{"norm_eps": 1e-05, "attn_scale": 0.177, "bias": "none", "parallel_block": false, "decay_fraction": 0.357, "final_lr_fraction": 0.1, "max_seq_len": 256, "max_steps": 3030}
MLP neurons of a small language model. Each row is named by its layer, matrix (gate and up: input weights) and neuron, and shows model dimensions 0-159. Each number is 500 + 50 x the weight over its row's rms, rounded and kept within 0 to 999. Numbers have three digits each. A neuron's up and down rows have the sign that makes its largest values positive.
After each neuron's rows, "fires on" lists the tokens most often at its 100 highest values on Wikipedia text that the model never trained on.

L2.gate371:485524566506508487550500447511573425405541519413466542502515538480574489492494541449480539502581519525658443497482534449569476402515501446513493466504498543482497587479367489545548398562480449426512505543449583515525427383498494556488540553554426474496561492464570495510416477571484469573521515518466537467476485556586412481543508590512490570586470484515489450412413406554487544571498494566481530543490418431450472490551581518550428495526514450564564426523460505549546496466474474
L2.up371:530430534523518492477525354477439470445462522511501529512494498501520482473444400613490477497519499536542469529577515529482472470521356390514486455477455519524509428563454521431545584510548476476509565558502511577488539504514467555480513583510449413532410528512614407502509538469608491545567562475497457439451456492513459567421539600524580496519451494609428492501439595492537489488516574554522486491479442433505448456515512486516464403494488569580637523527454504521510520586479541
fires on: " child", "und", " build", " found", " direct", "rit"

L2.gate47:541475458406545505508514523421452414506568627505520581491495419548428567533474500429511496475479547445450501513515489466495553491557492498432526530443409405581524400448514511485551512491449466502491466455433564516445498479444447549517600563589456425535504490525480577509551483542398470385444461372509486430602446554488468490517451451490535544613444476564555495525488511508506546465504542531517487451507558449493496522478361523494538479554466473552498497409489594549410504531535535
L2.up47:554525482417533467490523543492503390485561563506509585485543481587442575540555535425518511471470521507463479509529488505491568445562530533446500480460482466565500404478586521501499528541547493512517453397474518472502447444413467528525605516571501433554513479508513560531538465487468459432466522352507457484627430599456439466464497504499557480634495481534550507538483543494508503461528590538550477365540558474507510496525442478540495489569418476513483497365417652499481491533538535
fires on: ".\n\n"

L6.gate398:590567522532444479498543501531467421502483407395451544444506474582534451497510486540455546490510478494467505490461538402466523504458346485537482534550570444481553589568600441486526473470462493494464490531509458366485482497412374524409429459482447501430560511527473534599485472493527511558498466531404533553488470625405562482530548502524435497531545535512557384427452547487508459516484528431520532532434519531490499502514490552475532602561538515544507464485559451439487446503505605
L6.up398:514523561598495356496500430552494584518505550549525623506492500490500568500477492473479500495438465486494527497518493542501478527499479504548478486529466411518579487512437443513508427575472404460484360508483476569472485476460468539496433599548577517495525515453550489468431468489438501474449518400467518516456488517489539588589505505459482430533477450469549522562456456474485526488539578465561530534490527543468633612453500587466552533597555434535540555536584482656521565526495405
fires on: " K", "k", "ug", "ag", "ar"

L2.gate275:483496502539498495492549497455474478461497532443520420513457519481495400625474493393567523523384551474494497442441514559586448392487525406451566546456437577474528555508501549418501424539538404500542454538523461511482496468479475472511480462477587425466423507496621465597557638471455392457489488457515473549483527492499428460527552570457454565570485498428471326471514472475504496536505397494501514502498525498509561469514500490461523501477448555504451570577533505468481511501590461
L2.up275:386559477453571520448494436553432518541558428519517493409507490445453557575400430597469481544441402459509433541388466548519476535550465519531573451555549446458474548459514583463534486512523543413463459587422512580498578559510425522484495533541484531475439492501500454471564632480599456507515508498511473583512492439525409559459580547455578520567461475431528439551476507584496498527442445491519522511540534533453541477549506468552507516380504506505510429478516525464481451550581458
fires on: "r", "l", "al", "g", "ield", "or"

L6.gate120:469542532466626574514482564501601518474472456484547454427472480542491557566450492489434460502480600600478435480499484527451497477381529475505381453540480454479525494429437501461552450511474478483569478538520518396503491503493414475531570497586545484470547540432471458537529498453474538523538525524512483494562459566576441475392613496555516492512442550442611492459478522420548527472492479529474518499506489652528400588423488444536510510464498555563492632523521429556446526481489458
L6.up120:433469608499579449489472444443553488541546472484482508552451563483450508447552484427571464536516609597417490587456407507440489526445526524496376479512631511439469421467480583515484540562558469490541521525472498501499544464572473533502520580517478442496490479534539493544552560560452526450590509564433491517522445502441533471455485443488563582575470481473556519478513447584519461483458443475566487503541499522547469438425494413454531511450471501536488522441535398683573484477494548
fires on: "r", " M", " bl", " k", " Bl", "om"

L6.gate405:487428456538503519570489566421523554501500504416435392546520357629533520551505585500541482379474514509465485537447446549520585529508452448507527440504492493474513567505496432551470576479537562507479495471438510488539602463451519327548565448496505434537547500457483490524495511551474562546482546486431547535488465458560521579517415462500504382505492509471518568553501477522552442448405565500505502524563552486485483449503504469570592429457488502550494503446543395566592501553515521
L6.up405:527465449470479509548492509459510554530491417410479456497498540513475511528483505487535462480476444462446508451530534491484527508491444485451434457471472519541527481544522534509467605441558460429481469358486553522470534554550585358474577526503501456521482506428450473516513488586567479418438543456547506462387497451569479446506491432645526446543400465514453509526482501584470531492398525434515500465512488494434503608398456540570438431478485513475488493429496420484569474475543680
fires on: " a", " inter", " o", " con"

L6.gate91:508611554565506502496394563519477520424531464493491473555526469463456506475459524424533583583544452424565513439504431630614532595510528464485518479573496526465547531495446515542414504574483540485591552472496493507469525475608576596429459507506501426553564509537461518515461528508434494466475466451463464562545484528533409407552508492428427496583625446456490484543548502451539598506548491444472518532551454530469516496535539470495457557577549521505524557566425500475622534481536536
L6.up91:461503517476517426590551459489436593577477496617576521483515425500443488483483475579538515573520506466463412526443456547449541661583524436437489545444546513476528450452657496436502512470549524490512513478431543484510557469506521485467488455529503521511583475485470459463488501425499510553484459540509385478494448556500548593495511502349516439569539543556575509452508490500521572464522612446473518574506511422454572536479533478486469529540510543586471518507489598503514499399423514
fires on: ",", "),", "\","

L2.gate101:469439489404498542557562512515501472492401508503522521573546537569551506513496515411375447476487575510403496468559615425622526464501575542509531496522511477484529488493450483506466571335471562519438523455542531612505457497517487478557533535503484537444524573445466561478487401502487538479493546514518460453544473534513544521512508534538514629557519481520365533462534488595490521521487487514538507501593535458465552496483547490504486546526538401581531448492470585468484588459416388
L2.up101:412522545485554489566612505400478490481508481471485604510637493590547492590442466545464456510440527532460455532500590490594442515475554491513559412532493465453547502570460523418498498483394532539476451534480502634447577529468529481512517536543533500503429587524547536333417446531516606512583540469487481478472427534514491497449456579498540534463550542486486568432519530511477542500510544500569524495538613497426574501494544479499556482585529451568551525467502516468458498488472503
fires on: "re", "t", "g", "ct", "c"

L2.gate361:504479498535506493543543592558498493489513504581501512416390426495454472533466525492535507515553478465541509484552379587466561434562600479512526428561487501546523540531519531556511583498526411502516448488549504448419497500541506521511546471506510460518495442443458481589534365475432478391483505539509397508393567542489605477631500579553480489525471507517494512486525527516538479462517577502473515568514462452472469499581474335509524472450493507495542414496375490557615527507548466
L2.up361:369511524532570486529520518527480513668417475635442476560378468542535413445550394528528448586474443471526461395512456543504524464556501479500503453461429505441490503487483470450553379558476618511495537562557540545519461496536499496469481575547441497572503521560536533506462485561523481494513428405498389524503547490500475521532519595455529551451470526529471481462505507475534486426551520556528497521551480483486537467517495438492474575457495473457531382553491476521410455513395546
fires on: "\"", "\","

L2.gate161:510458456501508524517580503491512503506511531491477397474493440496484672543575584439469438508499488483441423445563475356620476522523594495509610496485495512547518528513581533536530518487600490557536625418392441502517552435483436550511494539583488526396540517527579493473515467476490462575474590498512511514517516642480458465488496544486467484522499498531486529393529469511605577461542525575535424532464423531501507484489431549510496500462418508513485518496475558524454491560525465
L2.up161:499467518462482497519515501480513532566415504555491550479562514485467552477516555433446442529460450467557568536444566542562488597588508543456545540472415377606406393568379456435472556495615516465534482542566525536519455473549500589528572462478477507491542512525569554522416427563436447562503514444544484517496475475576441569496533385439446492559487438459471566442524604415514495456488484539505511448524542421460436532527414444519525467500547499502467529447543438540541536461518524
fires on: ".\n\n", " of", "por"

L2.gate267:459557541435617544560495467482562409476455500456438477510485462453569450384474508455513512499534506548486510530390535444425488441414434529468474505469507483559540396517482420432583544510470571458529490551464467434515607485371515530479500531437460464575552467445505484399521502493432482437465500409492616503490530548487445472445475442497465444522514503439606564457456479498533429580513542497511469370478465535549497447548423471577432510404526549495457496501542499468514519517568525
L2.up267:425544459503498445526482570437511483535516702549453447469459513431523478448517503414448568464515568542478496512448528430503460486523438530469457482498497492480478471474515435470415425439423594464540473532487488480549578500492485514536589523529515508540502473451463544414518581389565595504538568459479542431506481467504460473526478480435440508500603532460489481440466480448507458557517579525506400472600437540577543489458455446473510463495511507520478432493493460529595430428653579
fires on: ".", " However", " pro", "ach", "amp"

L6.gate323:496469485493426461553470577514441514456567647469523521599465451481518429485534443454541494497508502592482431628450543486515521532381492535473503490461481519473470445457499550622583537499541563517534506556555490501558476413491482643513566463423503493466605533515428562478530492545516499515446510426581483376512524500452486449483416502467585495514443409395487428454494503493460412553576486458471529515481591527498489490478498480521503456521443589427506495505534559472495536470590485
L6.up323:509550488420597471437517551430490511511598561630507543453547422453499505481503504486465445435566604451450514511469643480433517531474537480601430374495563531479515467448517486490531447474536549546492533543539580556491460570510526507494669519463451473508441497466541429524533570467472615465530522507526509440500494544475510524523468454442454483495479447510573459417412468515550518456500599464509454546562582484555494473454440499479485480526587511481534469416562584495538525536490570
fires on: ".", " most", " g"

L2.gate245:571447503472515533596463501508398530525538412537529432572405530503496532492456580480507590496412548444474449501541441517575541438395638499549553502566521560492560512486468499546540523519499470435555400681511461514484430557602443558553600520488453543479480548542514513551490520430495570465548596518537458519498542550557481493510516477477478508480555568470519492514495445447502557499490540597503469543474526470486652502500540519515473493498539579433435512554529513493565510565518464
L2.up245:539467552548558491482473531515554477624542464542480558518383538601475437548522498476550445503495370383468472513434480438546461517474504473592496427471503532486433480556448499525501412449523488527523491451564447540445467490544484500396576579501512468371522495518540366587558462495527479430486498516522414487525481475597488510388578470462545523478421454461542497474503513583576494438486477463478565499494464519471520504629513420463451525500494423523500465592542484421533480516468489
fires on: "r", " Gr", "gr", "g", "m"

L6.gate490:501391521486591465459553507477440506513500452537505518467488478412547508414551494455457519473516436492501461513483458581440513499421462513393498474532441556560541396506435538490421478510523422463440523511426584535454446526391479510427514498634510552486512478462541509493444546483458507436553545521393498431517584572531407524497550468498566521569520492447457487540500496564481520567559455544428533577502566534584550502516473475554484601450418467513575555491535499401462625507428542
L6.up490:478463521491461601450525491483566484541514541456522532440521507471438520402485487493470465494505332485472422506553477524400477561453462575461517423484458543557543520527469562504575579419503468452449563464558521613555501434471523571455530535639582457465585431485468492460534472548489463493487640496460510511482509544587440590523526428513489509525489483478490568497525554480502529497570422508447622537464502479557567530457528389510529551556477426601543493472509519457446499539539508
fires on: " M", " S"

L2.gate42:526438478539510502510481501443484521496536477466441503652517490510563573484475374579590545536457505556511440500600438427438520469481552462531450488508522538455518515468511516617502597527510467458487437620417470579575478410532562467490505492540468505507547507492443475403471437642494558484429508486513531521559508554494457436492490465526501495546580583541459513559612484554513507442498489425448558490541589476516427451528466558525410417490461400428466480572505454499522502503473515
L2.up42:501457581639388533432494378563501490475443564543471515510487435487403403452517547502536515528498545539485490467535531501554468502518391432527420497480486538437424516484420485492498579494441527508520550566479504455494442444523564465440525556488472492585590545492536482521445528460573518468590415520505555437550409623442447473528464529516485445562432485503518499500638540505524483469471545544489508516511507500521600506507535485509578401413453504491536447597472520495461600553478481
fires on: "er", "am", "el", "our", "ult", "ion"

L6.gate162:530386511451541594565469544462448524598469524509574449405422470508512517455545454573511493485517490505452417655598550541503508509484480529373524436543521476566613458412468492457496425532463501523510529464510484489524484425603385441450502425545520531526605492462525541525478456492558549506549504469537588446532557521455499530431518504447559491456574569530495544493496474528401501469470498465561535543498459440451423541528467545536535448512537562527534474518401529602468525507439514
L6.up162:503548508502519492612505527507526485459510498489480542450470436497506496426446483520542483612411474520500375515516500543487470542570600424498461541470421400463632512488501435454505474465525525522614488516443468411491473572408476473483451448473415545506559508572483480505530463637405494529473491478546445469546442484490483484442610461555508462516508491486506500479503512463515423554483445496412450492512426458500526507521415477505349516516548432449643501557441533567536490463505427
fires on: " gen", " Gen", "ud", "rit", "er"

L6.gate416:476492458506517509534507553524543425536464433547522532485492495521500534468500548430419482419596491573548493524574467574472474507545432392554506439576472576490645446472388461596503456523435467493483436564494431506601529413614472434578557575514522583487519525527465491536432476528576470566534537512450526497498435482439640537513487443521517485558483534565476557496492521508481511515447534512504494482558501573413511372402494514547526558549466469513523522534501392473515486472503568
L6.up416:505513391426528570487465563371561503558552478527499496394458438511481463463481512466469526538441506584472435569519521532587550490512491452482514453485454492465471574497479495439522450462408500520497504488434493346490523564565442505562461562547501425532491486518497554544477498609535422542577526424461525512501567519461445530461385513446483468442538468481449550484416543582490539585504497575508542457547455589464583454468556528469460613506495557458651444501517497523469502553481491
fires on: " gu", "g", "u", " G", " fin", " adv"

L6.gate559:497469551479491483584435491540503550456528468452532563510572525368543471520537423545469564545451546461381557505490473583489548509479494505504486535560431524486504518524469588525361526508443554591465497485556444470599555477454494537598512459519565486509515543484459414522475380580613520443577420425423481444487485497475499503527459490532514604471495467450502551468392504451518458440481544467512469489505480485517501398497452472485465475469467540434522479457512563454523541573599637
L6.up559:495526497498566537512495443501442497432525544500482454562458514429606453587427511569544447421515513471442581495421564498486466541562617479538496479526407551530554497481472515443427559559500563499478510568542497569512477492515565502565599449559507522508433424565466502486501489523534490465412456485460476496418521612540518457509564497559410546565556643416508485512472438499470563489492475470492476487572484455458495494498537433576453510497490461572565477399558553680520529481491483
fires on: "b", " ent", " pass", "ew", "-b", "amb"

L6.gate551:614498570527601473540548445478592553528585476602518642471508507526507521504466589474559472578416408460471471435640462496464522568373440519465461482495610539547493457528438492389513516494457470552417528460506492562486532522513459575492517434532455523538530430530503477466460467490550463416513503417465507483513511546488526444483536440501525507572592564416502545451483554485492529454545468501491489472523548533550544459439469525528489505529452476439552546434474583450553556586438466
L6.up551:548460540486496566420476499445475465532595523479510610484482460553516470463504428509547555534348489386517432430492489502479488536442572448478489524479508535595488481453428527410523580463550492437455516504540496571468510418465487578449474498579508532455563401453505432449499407510513422465524511440496457506455515551523560581447454440475542489518585536497506464465539492475504526502421493523398522542505547503476618515416480464513479467517536385376556566536478406422444513497550549
fires on: " S", " s"

L6.gate198:496476462544587461490536469611468503592510532506379472465527437560459555498502500445450543578477475500688506455518564548511495442455568516565416531490466539481454493572449539508439582413588466496511510573473500477423499452522523424371538538477567558520433487477483594545486455545488501499542418480609468491520451585473511507523412526578482483469477521539457429506462457518446493494462508435457580464448500521543456499489557556429461479541425492513551491496453574486511409580548457
L6.up198:484533482443527493504549442512503592483487475457499522494627456583405519481551582502445527523562507540538471489454421446550434399467587508551498536414498524515571549445504571529592610532531552490505444508394457514474567579534469497567544517527598452481478507559511490503450544480544469465486482547500390472556552486500547472397547451447504554543527485517467509429508398528592498433523503502474444520564518470478527522421562619475620454542425470518468522605555565462526494551498457
fires on: " U", " O", "r", "í", "á", "re"

L6.gate255:567510533550548432495514525610487473465559476503407551448431443686453537461534537441395526492551457503530540514505539403548516496513391555499544489491457528479589451451509452545532491505470579422420556501485526450448482463520489379494482449433462527506504428425449468453478451536532507565450500452529513550484601506518486515527521474522546500541405465565500412544479476520467473543481407505497478484502513420525452631476504481494488374546451488532486491383604501520492437519518539
L6.up255:482566473513573504430527525522553557477493487610576646505506459569457567423514491495457593493485559452506483391487542512542466479583506559583422498464545546478574522462491494501577548551500688480489569486487541513509516433429503424548500451583576611520538494581447454416494440567543487512459517513575524549470533497513479427425461479531457483511562511493490537473406472527553450438543462505494525564506514422553435467451501554503583468487489419490419562457507467536521540528514470
fires on: " O", "A", "O"

L2.gate303:502507498492497528526522437394481437534402550570419545450440532391454442484497395519457500500497521486493464535544482435455527503508504496552546569647451464517548482547499523456577499509520402416492493529486462515620459515459448656434560516484534469478525482452554531461403530528430507561527467497473471477435481514499458576491446521525400554543397425573548575389457531538492540470499590491472507399527500515538485503598471471478514442465432461492587467424484523478544478501546503
L2.up303:490508526510460544461577520431543480492547493577458609479495610363614477457483474484453570465477486429374454476467436415468429509508463530505590571596522517512504511524606456500534508512514486495421529543505411500609630523517571549483507476478556484438519419489544522485509517515465431507590459465438509512547489455466468552504485574576449508517500394570508548531497391485467523556506537524441511572457500419539466481512502501553483503572516468552485495521471484458550560459490364
fires on: "th", "nd", "st", "h", "rd", "ond"

L2.gate494:458488549536425530563476501563479479452493457421521447504522466551409546509492510492489473429423480487514482465597481503489547515506592514549566516516431507552590540454573510555492387522526411440651491528470395479522486451414519509500533526553529492572489471490505561540571437567553450395380484426505509556450549638480464517458511514578565467503454455590550569450543505496504583516441545538466547500486514589499473514488459515541499382521447519481516506562447588574481456486535528
L2.up494:526493560414508508483503621403513502543584551512500573529597527506486511589429525483478388551548458445470577497547542435515556464412509479529469487528559560493518519466541551479477504428525575512531464443561483453530521552535539533496562475407520499443523551600532510488594480542503536446449589462596549478473449484327388474497453511463583522501494549524497564462515496451524506523499542497515557435493524502508457612472522474529452508526610469511465418455434501483470599538578421
fires on: ".", ".\n\n", "\n\n", ".\"", "\"."

L6.gate105:469480548508648639547496534492539535496534507461514478532504483518475411452491514505414549510585492515525470488532516511526431506511501573523504477494517497575543462596521557405513469534518565519472480540456549523448422457501524460516463523600535502436528471530552470459488499456512513448546502555421526529489615625442516510573496464520460476482458489514472525532498385476527502367498335533500625494458513452545410474521389405511558483504492519626512506478550581484518539564459472
L6.up105:524455466506534525524547511516518518420540445546574576485627564484566512413513461477404505551522480499486442463500504522522513534550448497628480446526431420555517453575515502516508435393434527361530515513578476470454506510567457518544475541590563469513579501521524539466463552451509461463469499532505508583543460463559383455427470430500421492466435446443522593439416412468586528470476496617437450538502453521475469495385455508519511478435469495549537481428517494472453557555517538
fires on: " M", " m", "m", "M"

L2.gate443:568536515481566413502507530518529522514636510420437327457473495543463500426447493508621402443525524601514453447480510488425534548555539454493498522514506528484547601503492494467491491482487488490532513505393569482537480527503538583474369494464558533490498483511522514512545525548429512468587591453558487564486552474482361450514465498447471517501554502500491565497487459533519446458473500527592556429450398542526472463409617449477472583542544565521537549487495550458562477445497514
L2.up443:471511537413540496511534494544452532585542490514591526442462413479579573505422409494477530597381493530533513489461580438416536503442569508430543487472476507496466501467397571513449525473443463531432457548411532491493504516443545511423500460513482491529530503457436559566514509470538450522528462484571448489513504390432433354569504473494435552579466493410513478516458455551557400531531476535449525538473360536501488428474574390398472546520445516470479454499499455511496488505505449
fires on: "or", "ug", "en", "r", "ab"

L2.gate352:476567530478500613489437464523420536527465526475433460457550462452419481517532553436499464579561510491509489505569485448515437499439565515467461538523471517480385484591483504511508550467467496410609436443517511486533565481517545535532410443447485422563465453498490512549510408443524580515576569405531548484516466481533540460658457437428495499457517408425486489465438449453576450463485467464567452502502479633584463523454499429526553505516479490506433493518460487538521456548584613
L2.up352:480409488522428478463542540449377543514642400530455427448584544490490563537444479596489495529440479559551598457473473398478595431482502419488566431423460456477458529550474576505548520541465530515452578501506544496446447505553503498542516501588499495534587491480529547562479431498518562554455527529496423510506517484486462525487462499427372499550439443520436446510469473493443553449435564572470559501473442452528443491473539403479485523511423498485485458408462499455554457497550596
fires on: "en", "ip", "or", "yn", "ens", "un"

L6.gate229:467504460389517533474468505505470512544436486615508462432491458571506525436394380518493516488518551454509515448534486509566494540459569526457560613472548481593463539527441535476510507464435533524550529565438519454509434520415482519375504532477527477499442538479604506559419507539455436541493527464446480501523505514512556540443377448370390495481422402523409502424535562527570457500473497481505497422485539510519572559509547488413509509587482474572542483464499535518493554578447436
L6.up229:540547518586494508477529526486459562498461511454521495433436525578602442485521476564535562613542565553484440480663490548449489495501571536456532559478534527512526498633508532549582450447464530472573540458519528413439503561489520501515542498388433488582420447505586411471448497467445479459507546508415466482489464503535502502519417501454482539492469577526496601366499498503515487510486532481471504529558431405432526503474576530510536585500531507578539590504561490454521436499509396
fires on: " |", "O", "°", "el", "|", "-"

L2.gate264:542483500448445588462544520523512475548404485486509495540509412444528492595506422538520459425474540525492427490538539510518508564512413473454483523573532521432504476602547439495517525494578482482499498497533471462515373497507531543542588526376469463406553502472501413503496556524437492493557443483479464506575448446527575500489591431489451556586591488490483486409512502524400629513520576522511546527481463409490422515428365622549526452555426470484502547508565433495481513499501492
L2.up264:563473398489576545517510519555501539518475480435495486508473586494482496494499533506633526512559523518527512524504459484564399421469451549498480503593443597517453504510525451526555494450524514433417518469565512482480433492502520544634469535549512555368525534460441590531469478458433451521451468474430440551515473540499544403550588538582501500437449498551531547508493427543394514568583525481503550399542494443439491473470614531584520518552428452520438390581499520499517556499522536
fires on: "b", "at", "h", "x", ":", "st"

L6.gate496:517519485558509447436504503528516505476522500613580566445504458556521621529506502510480478555500416413502454495385508479499431474499484557465451496467518470493485477459531508501457530410458436410447526569528406586546476523445357456382458593590447415484442509471541506430448531472460536471428512509507497467511429430559472412519515558442463529451529498460604491474431492427438482508434561501521543476486474546546471485437382509455531590470575421567465538492527517450563492521531544
L6.up496:563493615453447470516544535500465558525612485468490528435529448575502523573483512469508525480458503435528537604473462454580513556528526474497425559480478466448473526580520532557414564384507432482561506463539509558551414468534449514469511577650485413507419518488511484399496503451475633427570568568488532504518460453521506530552479529434500614464530387508547466509432549437409443504477516476508557462521494425479496493485492566451498502531547451534593548511483538488503604525508485
fires on: " K", "K"

L6.gate384:535445490534493443447461541485519525534482529567479500514452468409531521458401530422430545441402460426478504470470556470378496577499473509443471570528471449472509520440520370447552514491530528515489457532560523460513458500579514521480526436542447582385428537547449484567571403507551437391464506474606523542495376541466527455564496534448442497525530567452567554496506519582452445497524526499449522503509506531494507534430564540501417511512408524473562529503455523467578454543642459
L6.up384:521551472556524485473364415494392520492452524427470489526572437527545487471593633541502428535433528474518435536512543450487497523517555465526512464395495554433473474608467522425511503567497523484451535473433546428530466546513447420552546447525546569455555438475414503462530449582556534531492492502461487442566467477466540454520451472518483508498483501512536523494519552548460431490519527510570471556591554513576440501379524499448435546490420421592493434572445521523530571641484489
fires on: "o", "u", "ud", "ad", "b", "d"

L2.gate414:464505531519504419529573547537479513587475513494504566523469505520509579524460454429518547533535558516512359452484464484579521498586511400525469478439484405568493546460472499535406514490543497463517497415447500402526569400505478525482541522505477522502478545504510579498516513398422409513480512379524401486494434503484445502451483493438524658572567513462424517427565531526497522501470560575507499511385549506465558517475392567507460482588448456509467484398512555489434440511513536
L2.up414:479543553497520377496511561530445453549455542497511598498474394498548549523519486349509446526497529518480407486513429526570389493587481445515424479491524451579516466499456518531411448554518479504537473369516453485483514467524500525456550512544482498489491535491405552512509468459414438495425568489553378403436414503519478460565493408424522592597521599411448481478542547517473542484515512571535490495489498411412515506478425498497491467501481476603500493504486576546473479525454491
fires on: ".\n\n", "\n", "\n\n", ").\n\n", " |\n\n"

L2.gate134:598496504450515579536572493474518416591446463550489491476475458507500589555516459408484545515424531508522582502532464499524563477479499538479551442523480512550593429586617494511491601544437477495562497484546600551465527382517502528444464618584525406503555466461495531517471516516427524527465569517492474490579464541422450551495496498503499520551446444438524446522568497519588524470584596506538482548555446481467535498482457430488529461501477432552525563494409521474369401529583502
L2.up134:558538556466518516490486556506554476417505522592501506520428498524476558555475507487501582517504504480520456563485488514570511557481482546492545512453494535521547455538513573511560629611437436573561538504435498484449497472544430507484493639396507349543519485524522478555466504546445479473461531467429563504589393525466531625544486543434429482582438468545554476454531480540499518425482561518465445416530510480427524462528390425501433444562523502505463455497584449543440427523537565
fires on: " the", "|---|---|---|---", ".\n\n", ";\n", ":\n\n", "\n"

L2.gate408:431437527469502457516549520485495587466448516519483520471523505453439434483445610468494454505594453461517533508510462477525522446535514483521592424507458536590518471472419592454503555481324445635386479455535477522477457552486480594505452464360491529500480486509529482467489438491521565541576502489517438471529513617528532471518425572500496476534508499529477463585511488503514454447452564450478557440354595398489515501535463522553486520575448448530470558501458530522497509408506495
L2.up408:506433587569473462498579521470536442411468561538491426498487450541546431575349560487503439567449448519658506482450532555452522436462545491511576515530489487439523527522598488467543493540527501497414524552497443503452526508432409423551514492532457513458471537455506541437557531547466598507445493481437452490521484549589475463396459476524599485475443533537452595468510483456429436479485591527466523475519469476503384487568505532485503564545509486544625515445520432428521526464464496
fires on: "cc", "re", " acc", " life", "c", "ch"

L6.gate354:530478477519516519498477519482484541512486582502415498514537522545415549512507541493421462618550489520521564505481357633504460460435496497438529459516512410442591551407522518491531460536549551470510474477522538545550480441515459450478495442480533519528520548449524505506496391508537448499449457508518472476462494541561552442448535528508429604544390577447528559541515378505434566450392530492455539508398499499489500439456508454502549533535559443505419622419621459467432445493464485
L6.up354:468574479512566491493576548483516607479410445569481401485532480571463544507572432504527439484497547529463546536486584508622503498484515514399463426539556538572512426508536495494494416410502639589546485383477524502551545562540545506497505538527561489536501543510444531556505451532483506450526520459550488492576482466574484528583574494464450510546523538459566493497512384542561461557519501546538513568515603439527472548464635520558568549462427503497498592514548461501544425481549530
fires on: "ou", " O", "ut", "ig", "is", "iv"

L6.gate80:486522430492514413551503593557506496471430401513458520599524462470444506597572505401507464454510458493476493583596461490475492552491502528655452535456476426538539514559470517502461495535526469446548529484495476484469482512513536490557530513438556439536561493422483520522474524618471409634509528510463485533452571477450598463435520432550440458469530478503504516441482556531606500504504475489389411397528419563528567507470544557547528593521451422441524507451541525575518459517517449
L6.up80:503488463496528541520568516499464488526481425628472520461449475568506542435525437462512488526501481466501481509536534456588469555618488439535499472422410636498545492566517514471537536484555493452604482544479492502525529568552515563526583505438394532517531510501534533544617418549529492528461578518513359601555478520490541486471497517619475437499461530405476541524484490460443504501580597570460419461442555567501556490499564490486505591525447443513450483520495531404451509576521417
fires on: " gu", " go", " adv", "and", " fin"

L6.gate237:491564523520418561488502475552548545521565495593400567513576545417480498588491403471509514568621544509457522535516466565477445644530523526498563492447477472395412492483686489520565528478536430494464523542480411531457472488452490554562458452479481494463517487579521521468564502522498556468478519554515533532575508437570394492489534528511457455431448535454481545509432496522463489527429528550565580537511513466554542518474465462438513426471557517550582494531581466485483447431567556
L6.up237:451518411560532479518561555470539518535481510562518467414523503463505503521504499444450531449579553585498470485469442479476606507532472533497447540464501507586479561462557452595521490477474392516511496484431494565515535512551462523467488554531507498574443422540540507597613472563537429512478571455491606435516506504500543359524489478591578510476480621440552610460421593605473459509548502539559498532462480516494596454503562489430485521559512483491506406457500547528438427558421491
fires on: " app", " polit", "ep", " Democrat", " App", " dep"

L6.gate219:533589466484494461542486590495475498503533393556475556528505482459567598605554452532531414535469535496417508511563429503596466496493439454493473383532500545524510509604442483533559489444589460493573559470500516570502501534494597616605507523530519498455473473397466578416569569438479485510508428491454490562521536596558520472470443456521436471499439508452592450450490478438468489495578445500468497511478509451481545500390568535542524515421527540509468510456504459600426553513547532
L6.up219:486483592473437496457459502477535497457403475523480455516555489471486590515479508520497422528578610447404431501378463511438566429467522487524456429470569503462471539570447537650501494529526495546549514474461583570469447480436441473503516530488539487432483482493457496354340525499455504537553461556579496481490463497480519510435533531448444510490522432434512473412490533468550519471494577508419460530487550465538606540500456561484373460564478440518546495541487519523462557508547418
fires on: "qu", "ly", " most", "very", " more", "ely"

L6.gate112:547497538459394435517468432562357566565525584505491480456562525529486516463504601467474513492501501506398510555494488534496511493575441455493441601453499456469481502412535490490451473559463482533496512498656544459538568466490494444489555467417470521441481526526438472439518483548466511386495497468518449456552485455525525432449433578522447438437514429420460495558543561503440369602454479489386498510571459450533557529556599549504545565573445506508502479543500462503475483533560465
L6.up112:487520429468524459545362488451523533583521454434487549543566449527489533439531544565450488430480446533577448489521471479459533547562537454538605489474515566496494481479504450470565515468517517495498476544484538451518508546475477527440479566402377477511507560439605464554493470575465438485481501539512519500598391456499580517527515531526458489459384588443538519494397530466512548618479464543474491567485521456491476435472531559387496536597510553379558483475481497522463479453641487
fires on: " add", "d", "g", "ording", "ad"